Part of a small language model's weights: untied embeddings.
MLP neurons of a small language model. Each row is named by its layer, matrix (gate and up: input weights; down: output weights) and neuron, and shows model dimensions 96-191. Each number is 500 + 40 x the weight over its row's rms, rounded and kept within 0 to 999. Numbers have three digits each. A neuron's up and down rows have the sign that makes its largest values positive.
After each neuron's rows, "fires on" lists the tokens most often at its 100 highest values on Wikipedia text that the model never trained on.

L2.gate343:477527562438441516495477589511486503489470491448466418481519546508496489526522493582471500542529511480603515496516514447491485449423507537522465524487455527424544517522541484592424543514538506535414438411507566527489453510452494525438485573603464499500501566448494480494464555490484468447
L2.up343:497515461509443582447535492506488540404471561397497443530495441521479469501426464435510510531477466524511511490541564548552516542495483490478476484553500517431479570439492520485472426513466480437443572519504505504537512476491491509533512480505511527503494531517535468463448603457531468517
L2.down343:476587463481508521446488540497539550427425553429525424462481483545510504523474565479536467570513524534574553495502567497527466508463470489498489515545540555438503563487491509467446525500465439477484530506496476527491516506445496552536502541520460507470510569459500523498440643512479489505
fires on: " pre", " award", " require", " issue", " complete"

L13.gate247:575504586484542536437479494507499493595544525481539498544531461485393505522475420488463500495500515473528439445540536521510549474537454551508564463493532502514486481546528494563502481533523513497530470459481457531523521445445534503445496508570528547472593420496545479559457454504485434572
L13.up247:571520566511506556454500460570487611502520481518565471480581541505507482477441462528446511444510561439495420504407533526478510493514471532498535514465531594495489532558502487534511471473548499506631484492477558456491552503488525428481439463493485484489560508451500502452472450480521423521
L13.down247:498521547499514422416473476440562490493530538481526526451440525498521534493488538495447479521527482503532469479505468495464487485522474444482449516511473514510473456502452526444500483515456548491525502524566507523508503430494515517482496433348501534517470412572543535477481423465497599483
fires on: " Lo", "lo", " lo", "cu", "st", "or"

L2.gate238:531443568482480456477524446466544514481497521414455445504490476525491519533482449441492496540484382390532490543504488518420528439423517504437533567522461509439530535485475538518479498432493507493477549490545443495538475597477511548519504600490523488523412521487461521495449517520549445570
L2.up238:459488520504552536470479450466482540487484519499481491537520471535481567520456466449483511529487508479470553541466540463528512528491554608465508413559500493434531445447428571453528504399509482509483540456465466526552436488463538534503516501464426479448488501537529540633499487544459497433
L2.down238:494443572477542465463459435483510489492452514513461476506512493535479527480510477506515497567512417507455484522507507405517548469529526563570524463594462476392451468529434536468546499425544482486530535471490462517505483509454545525515543503551437457493534493509525525532490444573457464464
fires on: " can", " Cha", " wh", " may", " cl"

L2.gate225:490553482480505537508494499478528549495436475470515429475401454576465480494496472476447502456533422494550518556511465497518526507439480526491464483448409530441464471520540520561482490486524570570507524449599521528531463517513486550531561517504485532495432496499551498472507539522557477483
L2.up225:465494541488440474543478551468409550496521523428455513495519542452524527513492544490451468548445503585479462490573562448485466536523473479506443465509538514461520519505543444607391479490451417480470530484545497502446524500470475463512525534529511519481491524491502469444547466555542532544
L2.down225:471555507501512495520507557506482550531483525466459479527521549477513475491484558485520503481494491585534526559496511472540548494451461494436443449507516494449485529474520466516362502488459443507484517506543469590466504399512476552547448482522502517472475549540494459447524500524527444537
fires on: " pre", " show", " award", " medal", " follow", " research"

L2.gate312:440501531523511470518550454497444503507480497455472500527429510500480465418496475558532477491457512457471504501416544552507506491459552536476453538545512522518474511502483502544493537516546468437527475471525461483562447433470488519464619480568580525491433493523591544495510470550439434488
L2.up312:454464496468595426524516491458510496493420541472479507468490493561465531496453463517456529595550486536510545520513497532495487566483552473496573443509437528479496481439498496474504479520463486495548528422505470490509495487563461481504525543509512508456506498528523449496564499389497460475
L2.down312:489456533472536499471547472462502424522471515465441484459469455579406536461527468506463525614517432454495502512513479492473513531486536476507571485520409493474538456510500542488485464483486480470565485453510475483515497501535450483540548508520514486472479507472480447480524424458395462504
fires on: " ch", "j", " Cha", " where", " cl"

L12.gate347:532447597455556464483558472528447476535486502526499533484504532491522519466499426457495534469510541513511486453519530513560514402442540498526503448492530457480592515514506525528498601444470508508480457488507419459463632465460576420484538503535515559557484458456473517480507552514472464586
L12.up347:524467533485603524445524478514507480529539511435529461465473466483540509465475475547519433465468588531492477497438423478398570460476573444505585530511556494583504465519518463500492534460486549481488480501568451435498465530520507485512549499475522522540617534400550526521467460487535457536
L12.down347:571499502530468432525466462509532518492553493542510417490544535443508519538461493421484475578421484390455451461542474476538579543568486509491583474472524532569480467555526497473542509487555509490490464522418513499501468508576502512517429494531513517530492454574474442492472507497504518429
fires on: " lo", " pa", "lu", "or", "ri", "a"

L6.gate344:470540513548444467475529556529476501508465511537465461513618506444526565468516485482506509490505448481517553480522468494412522503463519517564523530462490537543513539512493490511576470471522552497577432416472504504524501519514504533418492541531495530512537506414451506485465463486467547579
L6.up344:520504486493488549504482437535486570488469454429528419522538499440462534431539428524471514525586504467601469528470474486495526458472488494539547450502412496476435474540544507539526505445527489562577421457525595519643489520467481508506510572507465468500506529515506519513413518459555476514
L6.down344:489455516461515493569487553488455577429502523498475511544566491524508548469482458498527471499500486523419459543500595447512561467508506525465440498576400515480543498471503511516471551510469536511483537401481552544538514442492503518527509492373488514503529577564525458488436431482461521477
fires on: "–", "c", "ac", "el", "-", "oc"

L6.gate381:516488523455494539424429484521510527519471518555534528496514517505501560498547474499583463522541454424530516490509447418460497507501525457522555606536522466540491470556500451454544524462522555448477442477467525529455446416486569594512442524495482583507463515501502531551491558501438432514
L6.up381:475465537470478502503492480482397601485453508487459528479542496425478486495469475499526480499477525459549498505476482469512445448477500478526512608478568454574465508523442512468547461546529539496514454419524539536491447448543513531454487513505438502499548501466525500474495561509530457469
L6.down381:493461544431444520477507461506479491486517489510466519473575476503469524470507497427551483474475533565430505574454566461476428489459471484471493490443558554538453505490508483557515499490514548524529466455483513509574459475482569539463501530400451521465540495481449479464561438495472510568
fires on: "oc", "ug", "c", "ac"